From a checkpoint of a small transformer trained on Wikipedia.
Size: 19 layers, MLP 704 GeGLU, 17.4M parameters.
Architecture: RMSNorm before and after each block, rotary positions, biases on query, key and value, tied embeddings.
Training: 756M tokens, 11378 steps.
MLP neurons of a small language model. Each row is named by its layer, matrix (gate and up: input weights; down: output weights) and neuron, and shows model dimensions 192-255. Each number is 200 + 40 x the weight over its row's rms, rounded and kept within 0 to 999. A neuron's up and down rows have the sign that makes its largest values positive.
After each neuron's rows, "fires after" lists the tokens most often just before its 100 highest values on Wikipedia text that the model never trained on; "fires before" lists the tokens most often just after its 100 highest values on Wikipedia text that the model never trained on.

L12.gate153,198,263,164,229,153,194,183,249,180,173,210,222,129,103,212,183,221,188,184,211,186,178,238,206,244,222,159,255,287,212,153,208,208,108,163,161,222,149,155,185,208,189,262,257,230,229,224,188,226,147,215,203,140,196,218,173,132,197,169,170,162,234,213,232
L12.up153,219,212,134,188,260,163,236,187,235,195,299,172,177,171,272,230,328,135,233,185,141,166,213,201,163,240,214,169,184,233,190,211,252,151,139,151,259,171,209,166,220,233,223,215,276,255,169,260,212,207,245,221,204,192,235,206,181,147,222,180,193,191,154,108
L12.down153,209,194,297,158,136,207,210,212,205,186,153,170,253,218,170,186,220,224,148,192,184,191,127,150,253,240,203,268,165,223,199,202,174,199,266,255,169,244,272,258,228,195,234,135,273,187,256,186,291,153,168,275,200,230,146,176,156,181,178,230,199,250,195,242
fires after: "9", " ", "0", "In", "8"
fires before: "0", "4", "8", "6", "es", "1"

L11.gate110,258,212,236,209,199,170,193,140,269,255,135,147,229,260,218,154,254,185,124,190,179,218,220,233,263,197,247,202,243,269,250,206,223,145,254,187,203,238,217,208,174,182,189,153,146,211,294,205,190,254,272,239,205,146,150,183,212,154,233,162,270,269,264,234
L11.up110,190,230,168,149,173,126,219,206,150,259,268,169,266,164,203,242,155,154,212,200,182,214,267,226,213,268,143,186,163,169,232,158,213,229,196,203,188,193,159,183,167,200,293,241,220,193,175,185,167,203,184,163,127,230,229,246,149,152,197,225,119,228,129,217
L11.down110,220,201,246,178,277,181,229,148,226,138,141,141,279,230,194,145,283,204,152,148,192,171,144,155,215,288,291,162,254,225,184,221,226,196,176,171,252,212,204,207,222,192,257,227,165,224,265,214,180,268,187,222,187,222,177,194,213,179,181,130,321,258,237,178
fires after: " |", "1", "0", " ", ";", "2"
fires before: " ", " |", "1", "2", "0", "4"

L11.gate603,262,171,172,244,190,187,176,209,167,197,208,161,190,124,217,200,245,185,179,207,193,182,198,199,201,224,156,176,130,148,170,173,228,248,201,149,244,175,207,145,212,126,234,147,231,173,285,196,156,226,162,187,216,214,178,216,143,85,188,174,238,138,201,161
L11.up603,262,168,197,189,244,182,207,223,205,118,285,255,206,117,211,187,245,136,120,202,202,220,250,230,224,238,218,175,202,229,192,194,257,228,272,193,200,192,200,172,179,153,225,212,261,199,229,192,164,196,136,222,253,162,193,210,180,184,165,143,276,220,190,181
L11.down603,159,182,136,245,230,202,167,176,255,164,173,182,233,237,208,189,125,169,183,181,208,158,173,207,214,316,222,188,215,245,223,192,206,172,301,179,200,276,253,236,175,235,186,213,212,175,161,188,159,226,225,219,259,121,216,192,187,185,191,180,211,303,162,204
fires after: "1", "7", "2", "3", "0", "6"
fires before: "–", ")", " |", "1"

L16.gate451,237,186,283,194,191,149,165,214,157,136,144,221,236,247,212,231,239,193,200,171,123,158,200,167,201,288,163,222,126,215,229,216,220,193,118,124,228,146,229,230,247,207,170,213,163,248,150,286,279,241,223,211,226,150,222,185,243,134,167,223,130,181,194,213
L16.up451,182,216,201,119,208,186,183,141,170,208,200,133,267,153,138,215,209,258,165,198,219,199,178,233,246,261,175,183,165,239,177,213,224,169,160,188,194,208,244,217,227,218,231,223,191,247,193,257,171,246,134,200,201,236,258,210,225,169,216,121,240,203,187,167
L16.down451,216,254,172,196,197,187,204,253,235,192,202,176,170,158,218,235,219,226,175,293,168,145,239,251,253,191,238,215,184,229,216,188,243,191,223,190,193,176,297,286,127,222,187,180,193,237,230,186,148,193,242,233,210,187,203,178,175,204,189,176,203,219,173,218
fires after: "9", " ", "|", "0", "8", "–"
fires before: "1", " |", "2", "6", "8", "5"

L15.gate256,259,277,184,244,160,140,238,193,217,229,152,193,268,175,211,236,230,242,188,237,247,155,250,218,295,195,191,225,241,183,220,194,291,146,144,193,206,144,228,214,163,140,308,164,276,224,168,169,190,167,210,180,203,221,163,224,236,143,133,192,221,199,152,254
L15.up256,184,218,266,113,175,185,187,177,214,211,164,200,174,188,266,193,227,165,197,197,157,137,204,208,264,190,192,173,224,205,211,191,155,208,317,177,219,123,222,242,208,99,227,134,181,219,128,209,208,196,277,129,196,173,189,198,123,127,188,272,168,203,217,185
L15.down256,236,229,158,159,207,266,190,200,245,287,158,225,219,180,204,273,230,204,160,213,192,172,173,189,199,245,172,222,186,227,254,224,213,204,295,180,224,229,265,294,197,175,336,201,232,241,165,280,195,161,196,251,184,208,204,213,230,257,223,266,221,168,176,188
fires after: " ", ".", "1"
fires before: ".", ";", "0", "3", "1"

L12.gate471,249,211,255,176,212,223,210,203,250,200,195,222,217,145,204,237,243,170,197,261,198,208,150,174,213,222,197,141,216,261,224,194,221,148,194,162,248,285,256,163,262,235,168,257,247,219,192,219,183,247,243,208,225,175,176,178,314,162,215,211,209,181,193,182
L12.up471,175,238,166,121,209,224,143,178,213,210,220,246,300,290,125,194,212,231,171,160,160,217,169,182,122,177,172,177,175,168,174,170,208,231,180,132,150,152,226,191,227,158,167,193,138,255,141,244,101,184,140,259,128,254,254,195,243,253,185,211,288,240,219,210
L12.down471,198,294,238,186,232,250,173,255,259,170,156,273,257,170,147,218,177,255,150,194,130,136,209,212,231,162,198,181,207,176,228,202,191,213,311,216,211,207,119,206,175,176,120,179,231,342,216,191,191,216,283,198,250,223,210,138,197,187,227,221,233,123,198,203
fires after: "1", "3", "2", "8", "4", "5"
fires before: " ", "7", "0", "6", "5", "8"

L2.gate330,138,170,189,202,218,188,205,241,180,158,155,149,189,258,156,221,305,192,214,253,246,297,148,234,145,227,282,232,174,164,183,247,171,262,154,178,188,187,186,236,192,236,255,257,162,231,229,193,151,206,190,238,233,125,158,179,166,243,291,251,193,248,261,234
L2.up330,227,273,156,297,157,195,229,238,188,182,282,244,243,193,222,191,100,254,146,209,217,211,239,182,117,186,216,266,239,130,215,179,191,178,209,234,204,226,138,135,239,229,193,272,184,126,193,237,157,221,219,200,133,176,194,115,227,297,175,214,223,218,123,198
L2.down330,147,169,232,128,211,159,212,197,228,255,162,203,189,209,125,122,241,180,240,170,181,214,154,213,212,217,200,199,194,227,205,211,173,273,200,159,179,204,255,196,156,188,219,216,219,229,177,209,238,303,169,210,249,246,181,228,194,195,258,168,154,188,205,241
fires after: " |", " of", "|"
fires before: "1", " |", "2", "6", "5", "3"

L5.gate420,234,239,182,203,278,251,223,200,217,251,201,247,147,281,189,201,166,218,184,221,158,227,201,148,175,204,191,222,210,206,218,198,173,214,120,156,205,157,195,240,307,201,203,121,229,149,205,210,173,261,273,221,249,257,178,213,242,184,223,217,211,151,218,194
L5.up420,165,204,223,182,172,227,136,177,124,190,235,205,210,77,200,171,210,254,237,193,227,178,158,202,178,163,223,115,211,242,237,230,157,159,223,165,255,252,155,223,203,155,140,184,168,216,210,215,224,228,241,197,153,159,160,195,193,154,86,259,194,239,232,165
L5.down420,182,223,223,193,259,188,255,253,222,269,147,211,204,249,240,253,173,207,234,211,220,215,177,229,178,273,167,283,165,234,207,191,196,201,136,218,176,184,139,231,226,202,229,158,241,160,239,200,130,295,265,238,146,251,230,251,249,201,282,161,206,165,155,168
fires after: "2"
fires before: "1", "2", "0"

L15.gate665,204,192,212,222,187,198,217,180,164,202,168,191,219,165,228,207,317,217,212,226,201,201,202,199,272,208,181,223,242,183,212,177,202,170,166,135,206,209,195,189,147,221,261,182,284,238,160,186,156,251,192,237,191,187,129,250,177,155,220,169,219,256,239,154
L15.up665,170,208,211,158,186,204,195,216,276,180,225,230,175,191,218,232,313,154,182,248,117,207,200,185,230,187,239,213,178,229,198,212,196,140,202,177,206,204,226,249,232,181,223,203,267,206,118,259,168,246,256,238,280,211,140,194,121,134,271,216,201,153,206,191
L15.down665,210,206,132,186,143,223,176,195,144,201,247,207,190,191,216,287,202,201,207,207,161,171,194,209,206,224,246,183,182,240,299,181,217,191,202,223,177,267,252,244,198,224,282,229,200,266,234,335,170,182,231,242,215,169,133,262,197,199,193,233,195,177,193,181
fires after: "9", "0", "1", " ", "′", "8"
fires before: "2", "9", "0", ",", "3", "1"

L3.gate576,253,263,156,204,252,164,197,260,171,172,198,200,173,187,219,219,145,120,166,228,226,207,145,111,198,206,175,214,206,168,202,196,156,187,152,189,229,215,225,198,290,226,193,155,212,213,126,250,179,209,280,218,268,206,118,142,258,160,184,216,139,112,230,190
L3.up576,122,162,291,215,195,230,211,179,205,192,232,179,182,114,204,227,228,211,184,186,203,155,215,205,153,229,226,211,221,181,145,164,186,185,200,156,188,233,134,196,194,187,254,216,261,206,243,150,162,236,102,274,205,167,245,176,196,215,197,110,175,221,165,177
L3.down576,206,230,210,244,180,243,175,180,202,159,185,221,179,234,204,281,169,208,201,172,238,182,213,304,174,241,146,226,192,206,198,227,172,216,142,211,215,229,272,255,190,122,197,223,228,162,149,188,178,218,253,150,203,181,172,225,242,137,175,193,187,180,197,165
fires after: "2"
fires before: "0", "1", "2"

L13.gate330,294,202,291,180,173,195,120,177,294,233,171,212,314,219,203,135,129,256,223,165,185,258,207,157,177,252,190,224,136,180,184,193,195,237,247,257,220,186,215,229,198,204,215,176,202,252,165,142,239,216,245,203,209,212,157,198,216,204,147,174,164,204,241,146
L13.up330,195,192,227,188,163,179,292,132,255,199,188,233,127,228,186,224,201,137,184,212,192,164,237,172,222,225,221,251,157,145,260,184,195,149,217,168,173,228,228,198,206,149,162,202,202,239,216,181,177,218,192,144,162,155,232,233,185,198,226,266,257,180,211,206
L13.down330,155,254,210,230,193,201,257,159,193,250,243,181,283,218,249,215,321,218,152,211,196,180,146,137,205,195,207,255,226,146,278,240,239,150,189,206,239,190,170,218,208,161,225,183,162,219,161,168,157,301,208,125,196,260,241,212,250,190,194,238,220,187,226,222
fires after: "%", "0", "1", "2", "3"
fires before: " ", " |", ";", "."

L4.gate233,208,344,231,262,229,191,248,235,218,178,149,228,194,161,203,201,238,214,193,224,208,251,120,197,124,189,193,232,201,222,217,230,151,206,140,212,124,181,143,222,251,211,237,240,163,170,189,164,201,252,226,166,97,189,159,209,159,199,205,252,166,225,235,260
L4.up233,245,307,232,244,254,232,220,195,257,240,118,180,142,170,242,203,302,223,143,203,165,179,135,163,154,193,205,216,226,210,258,229,138,223,220,158,184,206,195,213,261,214,151,235,184,160,206,261,207,215,258,189,124,142,196,199,169,221,181,223,182,181,169,218
L4.down233,205,104,186,0,191,195,182,203,191,292,214,210,247,202,208,212,149,200,204,167,149,193,217,192,216,196,196,190,243,230,185,211,212,214,189,230,210,182,214,256,170,213,220,212,172,191,183,147,334,158,187,207,253,275,162,224,239,190,210,206,179,195,188,217
fires after: " |", "|"
fires before: "1", "2", "3", " |", "5", "4"

L16.gate125,164,207,210,204,219,199,276,209,245,213,276,163,231,176,186,173,210,260,204,261,256,196,226,186,264,181,255,220,215,222,139,92,123,210,193,213,140,147,186,249,168,217,212,182,226,230,163,182,198,227,219,195,230,200,160,207,169,221,199,192,208,228,253,175
L16.up125,242,262,240,227,97,226,213,134,93,183,236,188,273,225,154,258,182,181,255,189,192,219,188,183,195,142,162,304,189,264,230,220,224,284,260,189,176,216,160,180,217,186,220,181,204,202,266,226,219,239,229,234,185,271,251,178,229,161,245,197,230,223,243,268
L16.down125,134,128,205,192,162,149,238,227,175,152,184,196,232,198,177,164,119,223,176,181,188,155,98,192,149,200,154,234,206,198,176,235,221,177,147,177,193,136,168,172,283,200,223,199,254,212,217,275,185,270,203,184,163,201,169,212,168,202,195,234,211,188,146,155
fires after: "9", "0", " ", " School", " Academy", "1"
fires before: "8", "9", "7", "6", "5", "3"

L12.gate520,175,141,75,189,126,116,170,150,225,203,178,128,245,172,206,150,199,268,204,211,147,124,167,242,177,199,75,191,272,161,196,242,247,182,262,185,206,180,231,109,263,198,152,202,229,255,200,194,211,190,213,134,230,185,241,227,258,159,148,236,162,189,223,257
L12.up520,227,191,275,250,174,231,182,55,246,215,203,180,235,168,226,234,209,181,233,154,211,214,229,144,190,119,216,236,202,112,200,196,239,194,166,176,205,218,154,190,201,181,180,257,152,115,182,255,183,223,194,180,144,180,143,247,220,201,154,134,250,227,213,225
L12.down520,93,216,164,178,235,171,118,240,229,163,216,192,201,202,250,183,178,120,191,178,237,163,225,207,200,173,257,109,185,231,196,295,217,161,146,186,202,227,332,213,84,242,301,204,189,103,247,133,238,161,252,224,203,230,193,186,251,183,212,183,123,192,203,242
fires after: " |", "-"
fires before: " |", "1", "4", "{", "2", "Azerbaijan"

L11.gate566,241,211,235,245,171,155,152,217,213,184,208,170,236,160,189,269,211,245,186,252,168,191,264,181,288,187,229,223,133,207,142,207,236,197,178,247,137,152,240,209,181,228,292,119,215,238,185,208,191,204,191,240,192,210,138,221,155,175,193,139,246,204,232,200
L11.up566,216,175,186,202,196,167,235,249,270,207,118,251,196,117,195,227,168,212,214,190,307,195,274,230,149,210,167,172,153,172,212,144,185,241,210,174,192,219,158,205,174,88,214,223,274,218,204,185,242,242,197,195,127,175,196,180,175,186,191,184,227,272,123,226
L11.down566,154,203,190,8,176,212,197,177,171,199,214,0,238,224,200,225,200,107,195,215,232,205,218,183,237,192,251,180,221,191,177,195,211,179,141,237,184,179,228,255,200,254,220,184,188,208,211,187,204,191,187,210,201,188,183,184,189,201,172,208,193,202,235,195
fires after: " ", "1", "2", ".", "0"
fires before: " |", ";", "."

L13.gate84,164,198,248,140,175,99,177,106,137,184,135,119,274,122,170,190,184,187,192,172,191,156,251,166,217,221,210,216,162,188,195,176,232,239,205,151,171,127,258,214,235,155,235,148,132,208,260,294,257,203,214,172,196,188,232,169,202,115,190,184,241,246,215,251
L13.up84,217,293,213,187,199,145,220,95,173,182,105,133,215,143,221,225,225,184,230,163,170,126,214,167,174,181,179,214,216,184,228,121,212,216,229,191,218,155,172,177,179,166,256,216,106,211,228,258,240,208,219,145,152,152,233,168,151,175,196,230,188,265,203,273
L13.down84,204,176,209,175,207,265,191,219,168,169,253,231,227,218,218,396,152,187,190,228,285,198,206,186,175,222,174,205,222,197,243,229,188,186,196,226,204,219,197,180,196,244,400,237,220,177,191,115,162,170,212,226,181,223,206,216,185,164,178,175,203,163,224,197
fires after: " ", " |", ";"
fires before: " |", "–", ".", ":", "2"

L2.gate589,208,240,168,249,260,225,193,212,242,136,178,233,226,232,187,168,310,217,230,111,194,208,253,193,166,174,223,236,235,184,200,207,192,168,198,225,184,237,161,137,170,191,185,165,160,212,188,160,201,221,243,280,193,156,201,174,201,267,255,182,196,169,241,215
L2.up589,193,246,226,240,171,196,274,140,191,215,202,188,133,144,119,196,267,222,190,238,186,213,175,242,159,157,160,226,207,238,245,144,240,196,209,247,150,223,152,179,240,226,193,312,250,192,257,186,191,210,211,181,217,180,188,165,215,228,261,277,205,211,185,177
L2.down589,162,204,257,141,188,151,189,195,178,257,177,159,220,246,100,120,193,171,305,172,178,210,162,215,229,198,217,250,189,229,198,221,170,227,171,219,187,210,276,228,174,234,199,188,202,209,138,218,242,359,185,227,245,254,174,226,190,201,218,154,163,182,150,221
fires after: " |", "|", ":"
fires before: "1", "0", "2", " |", "4", "5"

L14.gate551,200,197,213,243,203,76,235,200,218,197,133,154,266,221,222,171,185,202,165,199,213,134,248,250,235,211,204,325,167,239,254,169,211,167,186,125,232,184,248,174,285,198,213,197,207,178,218,241,239,224,252,211,153,179,245,236,177,231,153,176,227,244,268,234
L14.up551,288,225,306,265,241,122,224,104,215,177,220,215,182,223,296,245,208,213,171,228,216,221,176,168,220,202,207,203,216,150,174,212,214,193,227,209,261,180,210,276,226,161,254,132,189,208,175,207,147,220,222,187,233,169,225,132,217,238,208,200,207,173,198,287
L14.down551,162,194,248,255,172,241,213,177,267,223,260,201,167,250,193,211,241,264,170,205,198,173,167,206,210,175,152,197,202,222,123,143,198,216,166,190,261,197,301,238,193,192,171,238,233,241,155,186,254,240,271,212,219,220,244,229,297,152,187,168,170,209,200,202
fires after: " ", "1", "2", "3", "%"
fires before: " |", ";", " "

L12.gate517,226,196,218,156,211,184,200,114,246,233,179,83,209,135,195,155,157,164,192,195,275,175,248,172,189,287,157,284,166,228,313,228,219,163,222,123,174,279,238,226,227,210,225,266,190,175,279,189,279,194,309,171,184,249,132,173,281,158,153,167,277,230,235,257
L12.up517,183,188,167,181,239,183,211,134,149,259,221,121,222,210,174,214,219,234,188,149,233,212,264,219,229,168,149,214,158,251,237,149,159,199,101,164,165,189,144,212,126,181,186,239,232,229,224,249,221,162,239,178,242,188,245,244,220,259,178,227,267,199,211,181
L12.down517,216,186,261,223,178,220,196,179,164,203,203,212,151,242,241,153,159,180,162,174,199,91,179,259,148,197,152,228,231,229,190,232,193,169,228,195,244,156,299,248,163,302,260,225,169,177,197,184,177,157,205,215,245,212,246,146,215,126,198,198,151,185,148,207
fires after: " |", ";"
fires before: "0", "1", " |", "2", "3", "5"

L11.gate545,177,186,205,241,156,129,221,78,183,170,195,202,227,165,186,261,202,268,184,188,176,156,216,217,216,224,216,269,204,181,220,194,170,239,217,206,128,171,205,244,149,203,217,221,194,246,232,193,197,175,233,230,196,142,120,213,134,153,157,157,225,201,190,230
L11.up545,163,235,162,192,154,154,167,210,184,229,189,178,239,192,235,294,214,185,213,290,207,186,236,241,199,157,233,173,198,188,181,170,222,225,195,205,225,241,206,196,221,87,272,205,225,207,199,205,213,150,174,194,188,213,176,225,202,231,144,174,182,290,248,236
L11.down545,207,247,206,42,188,223,177,157,167,222,222,0,253,238,207,216,233,157,202,155,216,207,241,208,187,160,232,166,251,224,221,243,184,202,190,205,176,221,213,256,226,207,199,179,219,188,190,214,207,204,169,179,190,182,191,179,213,168,190,248,164,130,213,176
fires after: " ", "1", "2", " (", " (+"
fires before: ".", " |"

L5.gate426,188,174,183,153,196,166,178,135,226,172,176,207,220,222,261,222,186,121,205,234,179,189,191,150,254,221,217,207,166,304,249,193,166,128,127,229,186,104,181,207,187,212,225,211,253,199,176,219,179,228,267,185,198,171,177,180,120,147,149,173,252,222,255,275
L5.up426,217,193,246,123,240,169,206,152,232,220,158,201,213,227,302,191,192,211,240,270,218,206,234,190,259,226,209,227,142,244,176,179,150,177,177,139,212,205,128,249,214,172,201,280,220,198,266,173,248,153,255,219,195,150,234,188,139,193,179,245,162,247,155,211
L5.down426,176,232,201,200,174,329,182,317,150,189,211,165,142,209,166,179,211,199,174,210,179,244,177,179,256,184,237,177,220,179,196,220,207,174,190,215,204,190,286,167,232,227,233,185,177,184,156,158,174,144,183,207,223,228,198,192,155,187,197,165,221,116,202,164
fires after: "0", "2", "1", "4", "6"
fires before: " ", "\n"

L11.gate197,232,160,209,178,84,133,218,236,231,237,173,197,254,104,160,203,274,199,202,258,235,187,186,118,210,279,160,197,168,236,189,207,149,207,162,175,158,152,262,189,184,196,207,158,205,217,207,177,215,204,247,170,189,186,162,190,204,160,190,223,226,176,220,232
L11.up197,241,172,226,257,198,156,212,264,221,223,170,196,232,188,164,261,281,143,225,209,227,178,229,170,142,262,235,141,138,143,143,204,203,196,232,214,127,208,224,256,207,158,261,194,201,238,263,176,199,213,193,222,222,208,187,180,172,216,155,157,232,203,125,238
L11.down197,267,175,214,102,212,200,186,183,166,187,141,84,174,152,287,217,246,151,200,153,291,228,230,182,199,191,254,198,203,175,158,147,219,224,173,251,187,251,149,221,229,252,206,211,167,219,215,136,233,129,207,245,158,181,179,146,142,248,136,118,220,166,172,201
fires after: "2", "3", " ", "1", "′", "4"
fires before: " |", "″", ".", "\"", "4", "3"

L2.gate51,205,239,177,269,210,251,193,187,101,146,206,229,170,116,255,212,200,217,168,254,107,213,210,196,211,196,91,317,151,231,244,183,256,142,180,195,162,205,298,256,233,258,123,209,162,159,172,173,165,202,189,234,228,182,280,195,215,172,161,145,180,164,184,171
L2.up51,217,220,282,186,132,224,213,198,217,218,214,223,230,239,195,144,234,207,140,207,204,147,177,248,228,238,221,183,250,236,161,216,126,185,222,141,152,157,208,204,250,244,238,250,227,228,259,134,192,228,241,201,280,216,161,179,149,178,133,198,224,278,238,194
L2.down51,178,191,163,213,167,212,226,189,159,211,188,243,177,247,278,233,175,203,242,186,220,242,123,150,199,200,208,241,129,226,257,145,227,224,123,212,245,290,189,256,249,142,150,264,131,229,183,254,180,190,188,193,166,177,160,273,212,180,184,193,172,187,180,197
fires after: ":", ",", "-", ".", "_"
fires before: "0", "1", "s", "8", "4"

L13.gate679,204,217,181,202,180,153,182,161,192,156,186,120,287,245,217,252,238,177,214,208,169,186,169,224,244,178,210,249,165,206,181,142,161,147,277,260,200,203,227,150,235,142,226,231,245,266,240,261,162,177,185,118,235,154,141,258,186,166,189,176,160,252,171,211
L13.up679,236,214,179,182,197,225,264,148,175,194,162,166,272,146,209,203,194,139,186,253,169,198,202,189,275,145,156,220,188,194,185,233,162,195,217,217,224,209,195,173,251,177,196,266,226,242,208,231,216,129,233,154,223,216,210,223,225,158,165,151,220,251,166,224
L13.down679,189,197,185,193,220,200,178,210,241,169,231,193,246,235,211,386,192,231,226,159,213,192,182,207,197,217,180,187,258,226,229,228,183,217,215,224,186,219,201,225,170,236,434,221,236,168,200,165,152,200,174,189,177,173,203,189,222,193,205,189,173,247,222,202
fires after: " |", " ", "0", "–", "2"
fires before: "0", "1", ".", "2", "8", "9"

L11.gate322,192,227,217,162,160,177,227,165,176,241,169,236,166,220,155,271,175,237,203,224,177,196,146,246,244,155,274,256,178,220,199,234,241,256,175,124,191,148,252,254,164,187,225,247,182,227,235,140,209,237,269,238,184,249,186,154,194,221,151,185,214,190,224,251
L11.up322,247,170,191,238,187,158,217,165,180,166,129,170,246,155,276,189,148,263,231,230,157,222,200,188,203,170,213,227,172,176,197,184,190,193,224,178,187,223,228,244,196,153,225,128,163,240,227,203,272,207,182,186,205,264,87,254,247,215,220,133,194,220,207,148
L11.down322,133,192,192,12,203,224,176,214,214,195,232,65,196,212,174,169,157,131,170,181,164,171,220,201,187,163,224,220,234,184,229,226,219,220,201,192,180,125,233,251,217,249,239,246,145,164,204,137,209,213,168,216,193,212,229,218,221,201,173,188,164,197,222,189
fires after: ".", " "
fires before: " |", "2", " (", "7", "1", "3"

L5.gate695,189,237,163,255,256,145,156,196,244,234,203,201,232,162,218,159,262,155,241,188,104,198,187,225,215,199,165,168,212,176,221,219,219,222,295,234,156,156,173,179,285,170,161,199,218,191,138,220,193,270,226,135,210,191,189,223,178,193,234,207,142,207,262,212
L5.up695,185,282,185,225,198,200,228,174,131,171,202,165,240,134,147,159,281,254,175,255,195,228,174,195,172,212,236,320,187,271,186,154,156,185,209,161,207,175,141,188,215,181,190,271,166,161,216,199,246,227,242,216,158,184,210,197,234,234,229,247,179,170,166,272
L5.down695,175,163,171,164,183,112,175,225,219,204,225,174,239,240,230,205,209,199,268,195,160,176,161,176,160,213,214,188,243,178,200,209,208,229,183,236,166,151,265,233,152,227,174,131,187,278,218,183,224,197,189,195,269,276,171,220,166,206,140,188,188,165,192,191
fires after: " |", "|"
fires before: " |", "1", "%", "2", "4", "3"

L14.gate339,180,223,209,164,214,227,244,154,192,199,255,265,219,185,138,141,169,133,190,211,237,114,232,215,223,154,182,265,237,212,186,208,177,190,146,231,226,213,125,198,221,201,199,175,264,198,181,182,212,214,260,179,195,197,146,190,227,198,105,197,253,183,225,217
L14.up339,225,293,221,180,207,203,170,112,162,183,141,258,280,213,230,208,180,180,183,157,191,253,187,206,185,196,183,202,161,264,220,190,224,267,168,268,201,157,209,106,155,191,170,163,149,200,140,96,213,151,124,220,170,211,196,281,196,200,267,188,232,96,172,207
L14.down339,170,206,255,168,164,148,142,142,197,130,206,251,187,104,222,180,196,189,203,171,180,165,195,244,212,200,141,214,184,208,229,177,193,261,159,178,115,230,67,221,174,255,257,105,221,271,180,200,196,197,192,249,159,186,196,200,187,220,223,221,246,212,127,218
fires after: "1", "8", "2", "3", "4"
fires before: "0", "7", "8", "6", "4", "5"

L12.gate314,161,272,224,187,166,136,162,203,208,102,175,144,162,226,155,247,199,192,144,210,192,138,200,170,235,228,209,192,176,255,256,152,195,164,159,178,200,241,240,170,195,216,233,216,206,194,205,229,265,250,261,137,162,221,152,218,161,130,200,195,251,164,250,204
L12.up314,221,268,258,178,246,193,300,178,128,240,138,148,179,201,227,160,112,220,231,223,178,134,263,255,250,196,237,232,259,246,226,183,212,166,276,168,224,232,223,174,239,200,174,191,121,183,199,164,276,186,282,239,241,246,242,177,251,193,172,217,186,145,180,299
L12.down314,205,259,148,250,176,207,176,208,198,180,241,189,228,137,183,186,245,206,213,166,222,285,174,170,252,210,213,202,216,217,231,269,151,280,245,185,230,179,315,135,248,231,244,216,184,222,162,275,137,249,202,243,193,211,145,223,186,177,182,214,186,259,187,188
fires after: " ", "1", "2", " Win", " SCO"
fires before: " |", "0", " ", "1", "2", ";"

L9.gate698,168,220,229,153,186,137,159,205,194,246,266,256,297,196,250,185,152,206,166,140,187,251,137,118,242,223,205,127,201,235,188,180,165,164,175,214,162,205,218,128,257,135,158,200,199,244,129,170,154,184,216,196,225,217,132,232,271,240,216,299,258,141,206,203
L9.up698,245,222,220,175,170,221,185,136,212,189,131,185,212,185,206,149,236,196,163,208,198,176,233,257,219,150,209,205,229,170,215,174,154,112,199,222,275,229,180,232,242,165,168,231,126,218,143,240,162,232,198,202,83,151,243,216,232,203,218,233,195,204,221,174
L9.down698,153,321,185,138,225,250,187,200,243,232,263,283,285,203,189,215,142,212,147,155,175,264,178,181,231,198,190,235,254,129,210,197,171,253,194,237,185,206,241,170,230,159,81,171,214,242,205,165,282,183,160,137,232,244,141,244,176,178,167,213,276,146,197,148
fires after: "1", "2", "5", "3", "8", "6"
fires before: "7", " ", "0", "8", "6", "5"